config.yaml
d_model: 256
norm: "layernorm"
rope_fraction: 0.25
attn_scale: 0.125
parallel_block: true
init_std_down: 0.0
lr_mult_down: 3.0
lr_head: 0.00597
train_tokens: 380200000
steps: 10044
MLP neurons of a small language model. Each row is named by its layer, matrix (down: output weights) and neuron, and shows model dimensions 80-175. Each number is 128 + 24 x the weight over its row's rms, rounded and kept within 0 to 255. Numbers have three digits each.
After each neuron's rows, "fires before" lists the tokens most often just after its 100 highest values on Wikipedia text that the model never trained on. A number after a token or word is its count.

L3.down727:103163141146145119133105131092113124131125160135097088156119099117155152156106132134118097168088174122141095125121120138113124108157091168120130124151084138189148150120100099169120131093153152091129129103130146128137136190119171129128127130128098174161138101123157169142139114126122162144
fires before: ":" 17, " |" 13, " to" 11, "s" 7, "l" 5

L6.down441:119137161127152154143105133108142047126171102118098127143131100124124092109089192114131125132131104124153160126079108134108103146151121129111107123142124122114110114103117140091134131138096131095170144093134113158113141142136165141153126123153128102140168120119100153101134151160126136135
fires before: " of" 27, "," 11, "2" 11, " in" 5, "1" 4

L3.down891:158152137105099097115095141132163090138099145121121139110165129123130117105118121140141121109189126130167142147109131104130111127151098118172112127091125114127119125168121112133132132149159079149098068153118125154126100150143128134140134195133097118137129081130125142138109110106115125134
fires before: "7" 18, "2" 13, "9" 12, "8" 9, "1" 8, "6" 8

L3.down200:073145118138114125127125125096150113099131148178120164139171128139169105127120103136133115139117118081132144135153138133136086148102145148093113124128133171119131147147107166110143162064140145148157155121120093107135124140116187138138156160129137163123138157125115096116118111082121143132
fires before: "ed" 22, "in" 11, "ing" 9, "l" 8, "ar" 7, "s" 5

L4.down989:163125166127124121126143121100107093079173095093115140108137117100111131103125106116136132173127159163141105140128145143107083115115092082117097091128141133161150093130126177153133133079119154144139075130142125122150159140151120090152093135126087167119119132141158182174090138106156143141
fires before: "ice" 13, "es" 12, "e" 11, "ition" 10, "ed" 10, "ation" 8

L4.down966:117141092136089078107106171110103122109138094111121102111120140140116133177137115099164168146135121132137110187136132109140129118129156150126105123150133159091133104120118121141113138125142084124114132100148115153142163166123122113087097156093069172106147102109164114116078156170084113130
fires before: "erv" 15, "ear" 15, "ul" 9, "ult" 8, "c" 7, "ut" 5

L4.down364:111116124159158118081174143090140119158120193131156158137104096123125107137142112125138125125149162136108153100128101129113149119118105124105129103150130155125155069153112110117139119136146112132136107138122111151102112160140120165127095078062145144136196120135139117139159128124143142129
fires before: "==" 18, "\n" 15, ":" 13, "\n\n" 9, " The" 4

L4.down760:123159135129116137155061134137151186135101106131149159115144141095106107125122125067083093116095129154138150115092121132110132148128165104131109116137164118113081104116116102140105146152168098159151173158123124154163130125119119110118131124090124146122098175097127074122137139138140122136
fires before: " " 45, " place" 9, " B" 5, " |" 4

L4.down638:143137099126134153092130118155139151115134115135151114132136146129124113119128122147165085146137092094155136086118144139177175179116140173107105137109128130113126125145081156093130147117144122111146111156102098152135137181094129078155059135163120120174089138143107098107139150160109146104
fires before: "-" 78, " " 4

L3.down445:143129152180181089133184150137118134077079159154105128151158166118146112091125152099142109109113128120120119160146129135049099081074082112135110113117095140109137128120103149123106114155108127146136127143110166123139110173110130092104134132108162180122136143120131115134145117112128172113
fires before: " |" 19, ":" 18, "==" 10, "\n" 6, " (" 4, " a" 4

L6.down789:134140129155136121154142162107116108130140149157166103149118121132142133113102116160117127191107120114113110126114099166151122149142079108135133125160135094116122113131133122098128105156152137146150118077084158129125128133096099110108128129110129146175139129138124136116101149117122124162
fires before: " |" 34, " |\n" 11, ":" 7, " (" 6

L5.down191:095115116124097155160131119149087115115139132095105111101159120170176112162121138160122132124088118124120162121139124125143107138085107145126166160132117143134157081135131109108127112106148119143103152137121108144111099175174139130137153128110159112121116172111142103152116103094122118095
fires before: "==" 15, "B" 10, "The" 10, "A" 8, "H" 7

L5.down462:136110163126142122126139144159106139159104134124168126133126151069137125118065135124171180149160127138153092128125142117120106113182155108110103130114155149139117117129135144129148156124104090159106096145146124120136111135106131090120130150159137141146156142149128106165142160119093091143
fires before: "ed" 17, "ice" 14, "e" 13, "es" 12, "ued" 9

L8.down656:128108159155131136145122151121180106141170122107100166147074158095097094129146111115133129171147094129116165128147146147095103142126154135146160107176101110073148137135102109104138110141149126128153121123178129122126156131126157109118133139121167114136135123110140110148132126137140103107
fires before: "1" 20, "2" 18, "3" 8, "==\n\n" 6, "5" 5, "7" 4

L9.down106:116167077096133102122144149137140097168163140147119131114103104118128128118109109150113155149171168133120144136118113109133113126142122117102091101111158100162137120141114137116116119140163157149129106136134120111147126111098138124158124101095113118153126132125082147101092092143093135078
fires before: "un" 15, "it" 12, "ult" 11, "and" 6, "ited" 6, "on" 5

L4.down621:104148156142113153075126082138131081138161155134156178134115140144129143114136075085138128134123102098074077124106148135130156139141119110207145145121069117152125152141144112151147164107175154115150139171143141184079138132170173126126115090101079108131157132120132115160149130125132104131
fires before: "," 23, "2" 14, "\n" 9, "1" 9, " (" 5, "3" 5

L3.down707:163117104126144079114121109138119158144101174163159104140135153129124188153147118138136160120087166117112124119093115105128138170138146121114146146096160155146108099073156133127114132166135134088141123098099159153094177083109085129112133164147124090093127134124162124113099148142109140095
fires before: "==\n" 35, " ==\n" 12, "==\n\n" 9, " " 6, " and" 6, "\n" 4

L4.down349:160129103127142069105098083133146147158107110139130128133096148098138104115122130192152143129097137105134137107098095109127131113140098170165101125131102118117129171125159130156120178117088153113138106107142133104141166119111082143167115111146168102108127160125126123072155142081124130139
fires before: " " 33, " |" 17, "1" 7, "7" 5, " |\n\n" 5

L6.down231:146147099100145156097098122131171179087126122100145117157139113101102103125126097165112133157162120126137134086115113088134166127153116126114135126125137131124106103110141138099129152140091115136151115122135089148100129138157178163135091163107153085127156113138128148099137124137153158116
fires before: " |" 30, ")" 11, "." 5, " S" 5, "ian" 4

L8.down405:103157116121098152145147144130089165117099158110104181116079105126162162142092105116132133126134132126108139110166158137110099133117149123120086134163095168139165176145160167172104146110168116139093131108136063165138118112128125112094148094150137142140058131093106131122141088133143153151
fires before: "2" 32, "1" 30, "3" 8

L8.down709:102108099162171115122110084078139150112129122089176135149090150121139141109126136124132099136138127126123129123114157110109115107142075149151128146169151118145111162124130118150158195159119155109115117142109132117099165168105120109114058108129121148108123114133097117140178097136096101107
fires before: " |" 36, "\n" 16, ":" 9, ")," 8, ")" 6

L3.down760:104120123137098137126084143130112109138091107136173139120135085134186143102121148135153116110140137110151128070133141073154106153177093129136108120163107105122125077120156146119154115162169112138112089129092134128106137120110162099162137116136132193135111152131140143136117145112091126169
fires before: "9" 35, "7" 17, "4" 13, "5" 11, "8" 11, "6" 6

L3.down23:132127111129138135109136137142078111094124128114136144150105141131138161075098128133120103131129094122140171137112157097174149129160164144170180100177121170143167105092110185158132157127140127137174166078125108136104152109128090143112096105123077137136099147136109116103156151130144115127
fires before: "ad" 17, "and" 11, "ted" 9, "ound" 8, "oup" 7, "ade" 6

L6.down963:119166167121140115114109121129125127120158139129122150132101115123124132141147141066210060098111104144087108111105139142179111127155117148152087126138100127154151118095105161108107099153144105127114106111152170108102113111166161137111127069137088133135121156145180131123118151114119144126
fires before: "1" 32, "2" 29, "0" 22, "ation" 4

L4.down179:118112125126144129095125152123095129091124092098146122137104154120147172128133145104148122154205149102095130109123080108201113098151108123155133116154126113132123125107111100121122124139165135147119088118103119127124121095107126148137136111128099138168174138146135127127140162137123135127
fires before: "==" 28, "=" 10, "===" 9, "C" 6, "In" 5

L3.down304:127137145126085091092139115164127110166110152155082116115163138107123146088153173114100127135102134111140168121171117140101147103123113133112089104135132173170115143098106120157118165143162114142105166163105075145151168158127129095148146164121124155122157112142135158113141148121112194116
fires before: " |" 18, ":" 13, "s" 12, "gh" 10, "\n" 5, "-" 4

L4.down736:143109124109100067128164117099099134158121141149137139106113169146110139128152108181129158151110126102173153123133150085127114112159120171124122118106133089111125126144144141120148097154149130117154120118086126102102122102143164089104113104115125093172174116159124135113149138199155169142
fires before: " |" 24, " (" 17, "ent" 9, "," 4, ";" 4

L5.down536:109140112133114074138118137086121141120124105124120128122125139152165118125121132158128109147101123109145131099141155106121118129122140139072140105159116117122151108150157113145148148113118183124127112124156115085126150112126104130176144118155157081098144182156111141117172170100093113180
fires before: " " 29, "9" 23, "1" 13, "8" 6

L4.down602:134126149124094172141049139138126124156150143123137111127141165105142086141125132126153138136146096149198137116169140145094128135120131160137120137144122161104131113158118125111139155130148168182128158167129157141136100129080124114113137113130131103112132118169137126163110107092076150125
fires before: " " 68

L5.down215:138126122125166119107176127094105116060116111161120113114131164114149133123130127152152100163138122096143086122107131072148116130136106121137155145137120112079129106116131127147153114112130101125110163122155122133149113183126107120114120164159066145111114175116118135132117127131150115133
fires before: " " 28, " G" 9, " S" 6, " Q" 5, " N" 5, " P" 4

L6.down506:125130164137099107103148145126113133121108118161097093134093114170154153158145145147137118103134121145102122055142101099140118109121123122141115120133121133103158125140161112097102072109138184108105101133147114168131114157129131107103168126082123160118162146143114132136148142175124088122
fires before: "0" 15, "9" 14, "2" 12, "5" 11, "8" 10, "7" 9

L4.down667:143106137089097115140107147127134086157135148105160143132120121107154117154094135148139126110126137148121146107080144147100110128139186138118100137096139103087149131146124150110139132161129152122140120141143125177093113112113127128138123100086133130146089143083136096081138152166111110081
fires before: " " 53, "r" 5, "ical" 4, "2" 4, "od" 4, "8" 4

L3.down877:095152157126188105146177163128127123114099166119150159154128088123149130130143116104108114127138092124180117109122166116154142111136115190122151123172136117133136170172169131133103158140115145139130096118150094100145106126080083132113110114120096134076109113146175131140134116143134123126
fires before: " |" 26, "ed" 10, "at" 10, "al" 8, "ation" 5, ":" 4

L3.down154:123146169114113112125060106108161116116156103112123158104135155128137109137143151150114140103114120130120130122117146151104142120141181186104086113153131144125124124143120098122093113131178163150107144109094107147116139105111098124131125107113100094125108154133084127141138123190080141093
fires before: " " 94

L6.down58:130131115177125150162129131121122116105141098143139127128126102107138153139130079115168111145182141112118134092130145117130107146168107125137141114120088153137164067128125086124147126135113131128137121102129144158154113146122128100150090147115133130124171132121129155167138134081126144150
fires before: "9" 22, "7" 15, "0" 14, "1" 14, "8" 11, "5" 8

L8.down165:119127136151118155126193112132138100100180140101117156138172100092147135147129098092189112098142100107174083105124137149145128116124147117118134162079126116181147125121126157096133146090098060150144112118114183145081122106097135152132125141102101131135109123151175095134157138119134143131
fires before: "1" 21, "9" 17, "0" 14, "2" 9, "8" 8, "4" 7

L4.down132:156115148138095137129099117076145121105117118131123117134146126086134171101093135153120127121107150180127127106136152122130130139150107114139170137121131140113152139168131133149093074154135134140127096131104155122145083122091146125121109122153157163137107138113175144129149173091097204137
fires before: "-" 28, "|" 7, "=" 7, " c" 6, "es" 4

L6.down1023:165127107156136155156143163117117140127178115103132123163106139152123142126106134143111150133128155109129115125148151075088117107179134127120133180112130085114150122120105116143113110129145140147177130130179113087147115147103078141102143120118168133107183109087127148126158094122125121159
fires before: "1" 15, "ant" 10, "2" 10, "e" 8, "9" 7

L9.down70:118122114166122131139145094107111147145140057091137124134140124113158135121107125134080150106108134121134135114127136141092118137127144112149147118092161118141114116147124123153157124128130130123118153127110116131126128129086122084144092105133135076086139124110179129122115175097081171127
fires before: " " 43, "4" 4, "re" 4

L3.down691:139142117147137086105150092095126158128150149174137087133120060131115155126168130134149150149137178105141139105082153157131098118141139112169141123144169153138084137153138122115150090129128137101139129134097145160130147135151106105126097148147151122112127123090126166128110126145088150105
fires before: "==\n" 31, " ==\n" 10, "(" 7, "==\n\n" 7, "\n" 6, " and" 5

L9.down101:092130130146116128166154136118133133092111125120154145141100136115137156117161099141141128137136135084095154104119153117106150148145134138113122104131142148103153113110176156042093131133122106172086140126138112141146111131108130146127085121134118096146145156098097130089109122114139140125
fires before: " in" 20, " as" 17, " by" 13, " with" 8, " for" 6, " to" 4

L6.down331:086163142151146142107121153140078147184178102164140115136093149144129160111150112105099111159156149123140142107133131146110134113132110116168113118137109162123120125103124153095102115121110100148100105163146151114091108137154147117088114135153124132133169145095124160110125149163140169161
fires before: "2" 27, "1" 23, "0" 6, "an" 4

L5.down733:132154073154121155132095142117142097086081123106156128149122147118107145141101143126168143065143158127173128104136124114161103128144099130149123135087125136154086095118138116127153090144126101126098117126077121129150149148081165138164116154140144114162104135171154150145111125104149058141
fires before: "9" 19, "2" 11, "7" 10, "8" 8, "4" 7

L5.down397:103089154123135124132154186123145106171138159120153160091134097107142148109157119124156118135131138106132168124114079163097123095138136103119085095167103182154134096150105102116105123165107160139163123142123155140094091100139109116132145106079110086139170095120142115092149088158156148108
fires before: " a" 28, " an" 10, "\n\n" 9, "\n" 9, " American" 4

L3.down975:136150122097142144100088137104131158116145127119187167183126160137117163144158128110130136127127123125083113144088121129138116139117126102141100141104143105118100134111113122155181112108123129145127134113103164141130101134049156141132155106135123181122083145084072153134103120160150097094
fires before: " " 18, " C" 12, " V" 11, " Party" 10, " T" 6, " P" 4

L4.down426:126154135132135108130130166131130121056085086077154151126119167108148134142134149097160076142138088082135133109096153145162157141097154115113122098102158124089111107085136147130117133110129114113162111123106147133125142116124155136119175129100092078144110137094136110130103131127169152149
fires before: "i" 19, "for" 15, "um" 9, "form" 8, "t" 4, "cess" 4

L4.down1:082155123158125190097111073149098134142165144119101156160151118139129159145116099114148115167160124095136105112121127168104128103106160099140150119121137149110119103121115098113125125080162140143117114107155117151134161134141093096128118125114105160192087149117143129155143118144105113116
fires before: "1" 41, "2" 16, "9" 14, "0" 7, " |" 6, "7" 4

L9.down858:129134169121134159132139127118113173130184084143150156141103133113103122080148128097099125130105107146173116119142130146108126135098151127122133126168151152135137123087144111162124170098127121132115143137099120128101109103128182147136142147167103108136123123122123160170214125109098124136
fires before: "0" 55, "9" 37

L3.down824:140113079131122170124115109102167131135147087111117139105141177117161131153168177119122078093118094144140137130059118126127108092145128140074159111105116152122109127141121166135147128103103130097158107143107134156131168150125118149114138119158154157152102163141094154097174185151144133080
fires before: " " 73, "," 5

L3.down123:128139172128098120136135099105140139173135090121127106101115116114123133092103162180150153107099096129172156132151102123121134120117162125135102097118154113109130095182139098107074091131117125108118099124127149171119153115076128123124175097096109122160116173120101112144115128174133168138
fires before: " " 34, " a" 28, " an" 10

L3.down61:145163082145128164089140192162131160141129119135136062158148154139095154155067155142124102158121131130129149101163131162122109150121130130130089150083152103136134152128116130105128182118117127088125070137139160112131089121106170087095078129164092126098172111124167117122123132111117106163
fires before: "ition" 14, "ice" 13, "ed" 10, "ing" 8, "es" 7, "e" 6

L6.down987:109132127163156120137129105138131121161100133136129135120122071141146115127174120127126068118143148148138136113156114096072141160151127134151141150141140143117135134138149111149114120145133149145074159113119136126091143162120122092135104103120132107109132107098137166148160099140150138101
fires before: ":" 22, " |" 16, " G" 8, "ren" 4

L5.down293:119119175085105130168114102129139137093122160113129110151160118137165124158109116142126156107172129084192098123137124157183121099173109092097115139096128102113132155145090123129148092149099163111135114111153147151076095120140151118131115151125137112135113133105114136168118156179107107134
fires before: "ity" 13, "ed" 11, "ork" 11, "ic" 9, "e" 7

L9.down694:144112154095124072139115149145104119140127112144085125130154140133097118148160140128146130099136100145097122119112153097127163126106135109147105122118155095089159166138145149125165157158117066134149135147147114122149154145120141109087142105115144123143143104155119124136131143104119096110
fires before: "th" 19, "ution" 14, "ut" 7, "ed" 7, "it" 5, "ction" 5

L3.down151:150122098141141183161122087119092108071105084149105147083150114130144129160111155119123125138107119125117148129132116117150129155159101078144168135146154113115106112139160150140092120149091117103109149117102151170139110154082099148139109119150148114139122124108124130109140139105131164141
fires before: "|" 19, "===" 12, "A" 7, "-" 6, "ary" 6

L4.down527:113133136118127180148141124161111139141102137120159134172127176117158101133106096089124138110101140142168125120157108132169115144110142105126151129118120119125125154131090162117128119129101141143100122140111115154160116114147134167125150106071106128157140151111120110144148194089136111140
fires before: " |" 15, " place" 11, " r" 9, " cent" 9, "-" 5, " R" 5

L4.down533:072161133098106154072121150118108106135103100118121114123103097092091138080138136127190172126134147114179121092140099130160128142148144102123127094131127112118153099137143104121095134146187120092121148114139165125156131095123133120137100119167139165144099151130126111125099128191153098132
fires before: " the" 15, "==" 9, "od" 9, "=" 6, "===" 6, "ary" 5

L9.down1009:106109104126130118124145143145107123088136193123086091137146078083146139138127093125119130082143113154121132129141127126180093116112152118142143120121100133095143136111139139154108146147144119143154143153146183155114087159118132066163086131171144138133092120104175143179118106082151098152
fires before: "0" 23, "5" 11, "1" 10, "8" 9, "7" 7, "4" 7

L3.down352:148091152143129140159130134128089107145160130145140175141119104156079175118123133136135094179122168092126134133097147132124152089109100127120105140122127121148146135160137152156103132145128123106114096090122103141106139132176110161102088174130157155131089145139114164153107087128108115138
fires before: "al" 17, "ated" 16, "ation" 14, "ant" 4

L8.down198:143103147158114123111115131124161136102159112170108127083093145129104110107123117092136133135139136129138133164172132102102086138155113139137161130205115143120144104107148120060133089142113135141158149099152126139116139115131131126086180150187088127119142163068105188108124193129114138146
fires before: "1" 57, "2" 35, "0" 4

L3.down828:131147132178181114133150120121163101095089111101135124117136165113143112110126091139166161142147105101133180075124123105157127104133111132148124133152099125157094152108166089117107147145146090145107142114126118137139157148137155135145143117142113095159191138143108133134146143130148127108
fires before: " |" 27, ")" 9, "I" 7, " S" 4, ":" 4, " A" 4

L3.down492:115136138161166129129148101113161100103137162143121137132130107132113139093138087123174127112197142106094155094112068135118085130146123155137126126114138153086090107143181117130147100128154129132112140156114117142154140183184082121135114063087143083068114170090096140105116134132111145111
fires before: "==\n" 18, " as" 12, " in" 11, " " 7, " for" 6, " on" 5

L4.down191:138088153169113136127092099100102096094119127130090124140142133121169138140123192146133144143125171159129076106144149135137116137121124122108112091113091120084153138158119137147125162112132189136144114111097118146112100117162158151133109107124130170112117122087113147095119146119168132124
fires before: "ition" 14, "nt" 13, "n" 11, "omen" 7, "ed" 6

L9.down375:122142098136114143141104133132127163130108139091132136084141122172159119130127113141118183119100115162074149134126126082144101146135147162143131148070118165111150155128135146100129146154140059143138173186105144127114163100140115092097120132163139115111071128113088104106117128117095148159
fires before: "0" 27, "7" 11, "3" 8, "6" 8, "1" 8, "2" 7

L3.down212:118111144184118121129121163126154122133086105143125125128099162105142146112157076129127153115134102160133112154126135150127147126171164125134169101117117159114120124140142077146153150191142114101096151139156153134122151161115137093123140140090120073109144101104104166114108133132080134108
fires before: "ear" 27, "ult" 17, "ul" 10, "id" 10, "erv" 8, "ol" 6

L3.down287:144103125154102136140130165121104074159074174092109138115098153167137113129119158157100099123120102105171102140128115125148097126124090138130139158091120160117151081154110071109121084134142136133138134100117105119135138151153126133141146132084141134124120152166156134099131127109117135114
fires before: "==" 27, "In" 9, "H" 5, "B" 4, "A" 4, " She" 4

L3.down1018:131157152185151086102096166119145082104137149119127173113116091110134146125144177158119137095130169101120170099180113091126135179095108138121088132089158114065127161106125153148111135128120093143131130120113094131132139119112105164130138140096153144144167124093142111125137144092176122104
fires before: "ch" 27, "ed" 6, " in" 6, "ing" 5, "ul" 4, "c" 4

L3.down806:144095086126114126105153137123126154125076104134089136127135130085145092131123148135101142155138134086135141174125143137171128131085097120153102088122104117145126169109140124141117121157142127148106108108140116108106135161128120089088125153092111166124162138119125101097152128141134116093
fires before: " |" 17, ":" 12, "ulation" 10, "ase" 6, "ular" 6

L9.down402:132155138131132120119135099177122099133163106104077136136161155106123118095118162149144137103131089138148187167122116142125121135155114117131116134138096144100145136172106198194096146141152129101134096134123102127091127123132160062150111145147138091126079135147140132149112105138171095071
fires before: "1" 23, "2" 15, "5" 8, "es" 7, "6" 6, "4" 6

L4.down789:123158137119149099112115126133109098103139121120135139104138134107153114118104129118148132143149109129099147109133093123149117093117104126089151123177137111162139127108134143061138122137123147168100125123132127115118107106106137149144114103107117130164156173125137111099146180114182111185
fires before: "-" 72

L3.down816:103135113076108140173115112159157130201146172123125151126171123108151135128146118107143109141107133120152111137177087122117142109100093153157112138114159138102168078113146093098067169138136120114103125116115191118127153120082146121099157129113152119158136108125151138103157143141133130138
fires before: " a" 27, " " 13, " an" 8, " in" 8, ":" 6, "==\n" 6

L8.down247:110095156117128118114114146146088125080121134120080079105083161114106134132107105129197087146122097141138118153098132097140133108133128155124116123113079142120139116150148104125106141122159104121135117138158125154145120149100133149159122167120123145145115148166168105123140135119152151140
fires before: "1" 26, "2" 20, "ar" 7, "0" 5, "," 4

L5.down607:108122105164131126111142166157120193135148140122111145147163136126103129166096096163140139148150104085143137144109095129146110139137130169136136106127108122130117114109103140118121129135111151128114139143121107099045132128178096137104083085082088124122164142112161110106118194176150140123
fires before: " |" 24, "ound" 16, " place" 7, ";" 6, "ers" 5, " r" 5

L6.down887:155128141119113146129135150171119131116131137115132131118110144137183150140115106117111097118123095133133103137121160108123128160141146123166079130155112179104092102166131141118123103117121130149141162126143117128103117143108143074112128120170099153095154134123133116146088097086190155133
fires before: "4" 16, "0" 13, "9" 12, "6" 12, "7" 9

L3.down995:131072131144134141151125157155129094133119088137130141116097127149138091148125163141121145128148118133177164082109121132147152118114125156050099156158096130125108105166129133102119163158124118183145166109110165119115150101142149132112129153125119129111132173128155116125143173139158148140
fires before: "ren" 24, " to" 23, "f" 16, "g" 4

L9.down629:125113148111136113117137147123087147098126101140147154098137155166113154097094126130125144114158106073136103125098142104120103156130113156114124100106126146138065120158158128164180193130094133130112126105093157151128128147112160119144160175103121149135143156160176128163137127167135141087
fires before: "," 17, "." 16, ".\n\n" 7, " and" 6, " in" 5

L6.down598:129127130063113138112133123146109126174160102138131097136137171107120155134162111115091126125160165104164165122110143113063139168152149070096143101128174103135146105110130139099115151156143121162130157135135122094152108138102137133147102126154125183140113127104136107118097140155141101182
fires before: "ress" 17, "un" 9, "and" 9, "it" 8, "an" 7

L8.down672:113141179156139105131161157164129123110081129130132100144131111150114160150113123104151208117164121116120121102147127150083159139188137109122129132136117130119162109139110101116153130112105093146134109180144106148159112167078119114162094135121085143165137130115082133097114133109156178163
fires before: " in" 28, " on" 9, " as" 9, " for" 8, "ed" 5

L6.down719:117171153064118097148098152128094113147116112131124116112112132166140120120142148171137133144112153106093138161154122130149100117155121113132151125133130104126108142152079104159116067107150147123127097128128105139125136121157139129137160143117118105149127126087134126121121154185134107112
fires before: " |" 28, "%" 22, "2" 5, "3" 5, "7" 4, " m" 4

L5.down577:078160111137187087131131141153096131111139123122123133167106108128137139149122109112172104143153116100123153174069143133141146133127146114103105121142141120101078135113127106105156166137172122118084111127139111123146124165135110116121182119077117139109145142120148121107142147154109101101
fires before: "ult" 15, "erv" 13, "ul" 12, "id" 8, "ear" 8, "c" 6

L6.down627:123102105132086112120102150154143149120153150107114122130112140122141144140126116118170126074119145117098125151163103104133137139135123121114100131118112126120132149103147159123140080080154162185100117122186131150078094142131124146127078126109135159146112119143123102089144162144109142163
fires before: "1" 22, "2" 10, "a" 8, "0" 8, "p" 6, "." 5

L3.down729:160129134112093124114140159168122095136101131107085142114148176149102143140121109111133114077142117104142138080137121163137159131070126158159115131139126134135147093117088129108107168112152137127099154125111129145102135132109146155122074085078134120106107119125085127110131148083123087162
fires before: "ch" 15, "x" 12, "an" 7, "et" 6, "as" 5, "lev" 5

L4.down532:169125149101159149160116156129146117134164134106113153145153079131135126177157066132144122093138110130125145139112125135110149132131105113159129136106123147101116089119151152107132143103173124145129123149136106177124088200113116083159141152116109145121115139123133095174151147116127126148
fires before: "0" 14, "2" 12, "7" 11, "9" 10, "." 8, "1" 8

L9.down515:133118141161115162112144128117123137110159101109095157176105134096090120105134133088094111131128120100120154128160169113118163131118117123141091104141146145106118089069080136125144139178172160139091113122131127106137107180112163113095134128084143132129109151120144156120125153169126142176
fires before: "1" 23, "2" 22, "6" 5, "3" 4

L4.down173:129121140124070104155139132131126107205134153125118107116116127170162132133144129120113153159121115109142151197136136172114121128132173095142093107122117128095082099129144149151142088123110138153102118169108146148094115096097160156119141133123144100108114114104154158166125178164176073118
fires before: "0" 15, "9" 12, "6" 11, "8" 11, "2" 8, "7" 8

L9.down217:124122117137114150131131136102136129177163112097085131148145147129150193143156127165098097111131160102104083127097134126126132160125132127103111140113100129115085127159136114135140154111132133127074145128137122118094144142114122121127131151127147085132124135128129117137129118116129146123
fires before: " " 34, "a" 6, "ve" 5, "an" 5

L8.down714:129149117115152100104134119154115140117106122104140113086107157125135116137127103106102161157106089115126163160111099122144161151115076168118124117128151111112132122118118146076102157108141166119192154121129143131100115163166131163108096122138103150134117092166157133117165205173135142121
fires before: "oup" 20, "and" 11, "ound" 9, "in" 7, "ay" 6, "ue" 4

L5.down307:121154165161147116109106138140122099128084142119098138141128166131148103133135105101145154104113128150142117118112153120131160159128131122155118108094127136117106106159124138089154105101115097137130159160093101116134150090157085124093099129080118111144086134179127077139133126128170165110
fires before: " |" 14, " place" 11, " cent" 7, ":" 7, " B" 6, " K" 5

L8.down261:150125090149075114139175164109122142142134126137123124130154105145160127139166116121108150099144110148103132078086116129151109106131097114083114133166111158118143103130139134090132111139141143139144130129174126151163115113115132125128136093159135155153073146093134096093083087118155122081
fires before: "1" 30, "2" 21, "3" 13, "7" 8

L4.down401:118108114109122133136135145144145101162112175125115138106110112131130131141125123153152133107192072105147156151119139092086149100149122104102122097115129132155146178130113117114159135125151094142140156114123117108132149096134161087156100119127155152118127166107140148128137113113102131168
fires before: "all" 18, "it" 10, "ith" 7, "ed" 7, "es" 5, "ission" 4

L9.down261:094152100102125112147111145159130106125159099160121098169118126102112034121082141138134142140103146107118124113085164124099113111121114116136103148118143110141125141179111156154131118144082114090116106116154125133118134117124108096113137164120119112134119109158113119178093125136095096143
fires before: "ing" 18, "es" 16, "ed" 12, "e" 7, "er" 5

L6.down898:108138139143102140124106148127142123110104072102108152119115104104178115127126148132140118118134125152104113110104163105157086079139153110100120105156145181088120127086095149093138135146109146147124151118120150115134120160139153117138089119154100089165077132126105103124139124100111113098
fires before: " " 57, "," 9, "1" 8, " |" 6, "2" 6

L5.down26:144126151108087133123133153186199108156102139172104152134122115143154123123144109090121117108144140154139125128104105136102115124127136138158088146097136151115163144133112119175143150126143127140140090099122101102121098140148105157108103123130160075092124126127097134095148105110138079160
fires before: "et" 22, "x" 10, "an" 8, "a" 7, "as" 5, " C" 5

L3.down137:163108108160132145129149161094138127103128112193121159104146090103129129135124153119107133117102143130145156100080108104147111103095138143080133101149181121133129148170129119118129140125119130153131138093106149164126136145098150134143132130131145129120101168095156098118185159154181122113
fires before: " to" 20, " from" 8, "f" 8, "fer" 8, " the" 7, "ire" 6

L3.down356:109165111137152104175128139134198148136095120177172129185132122133116141128141135154137116134133153139118124128103120117119087151126128141118136142127127166148119150117104113145172117096115104116139141129138130137117080173142099114121161140125157084120116114147126157168143058118155115104
fires before: " |" 16, ":" 15, "ulation" 9, " of" 8, "ity" 4

L6.down950:097084138131130149109100102145099132149169148126152113125122098126138120107077144144137124134113129134111141094132110083110109143110152109176139084125129125108121157114163103149157190143135105123141152140106151109162105121115157128135082154126150115115167145111137124135139147156130141138
fires before: "," 18, "." 12, ".\n\n" 9, "\n" 8, " in" 7, " and" 5

L5.down907:148085074153171108107109089090110118130120070120165122140121127126108105167126120148137102142117091107131149105049141136108125133131133107115129118137112116165092098168168160084135168070157139141137132164125102098127159119107138093127122145144089162135106148141092101130183132142138107150
fires before: "e" 17, "ing" 15, "er" 12, "ial" 12, "s" 4, "," 4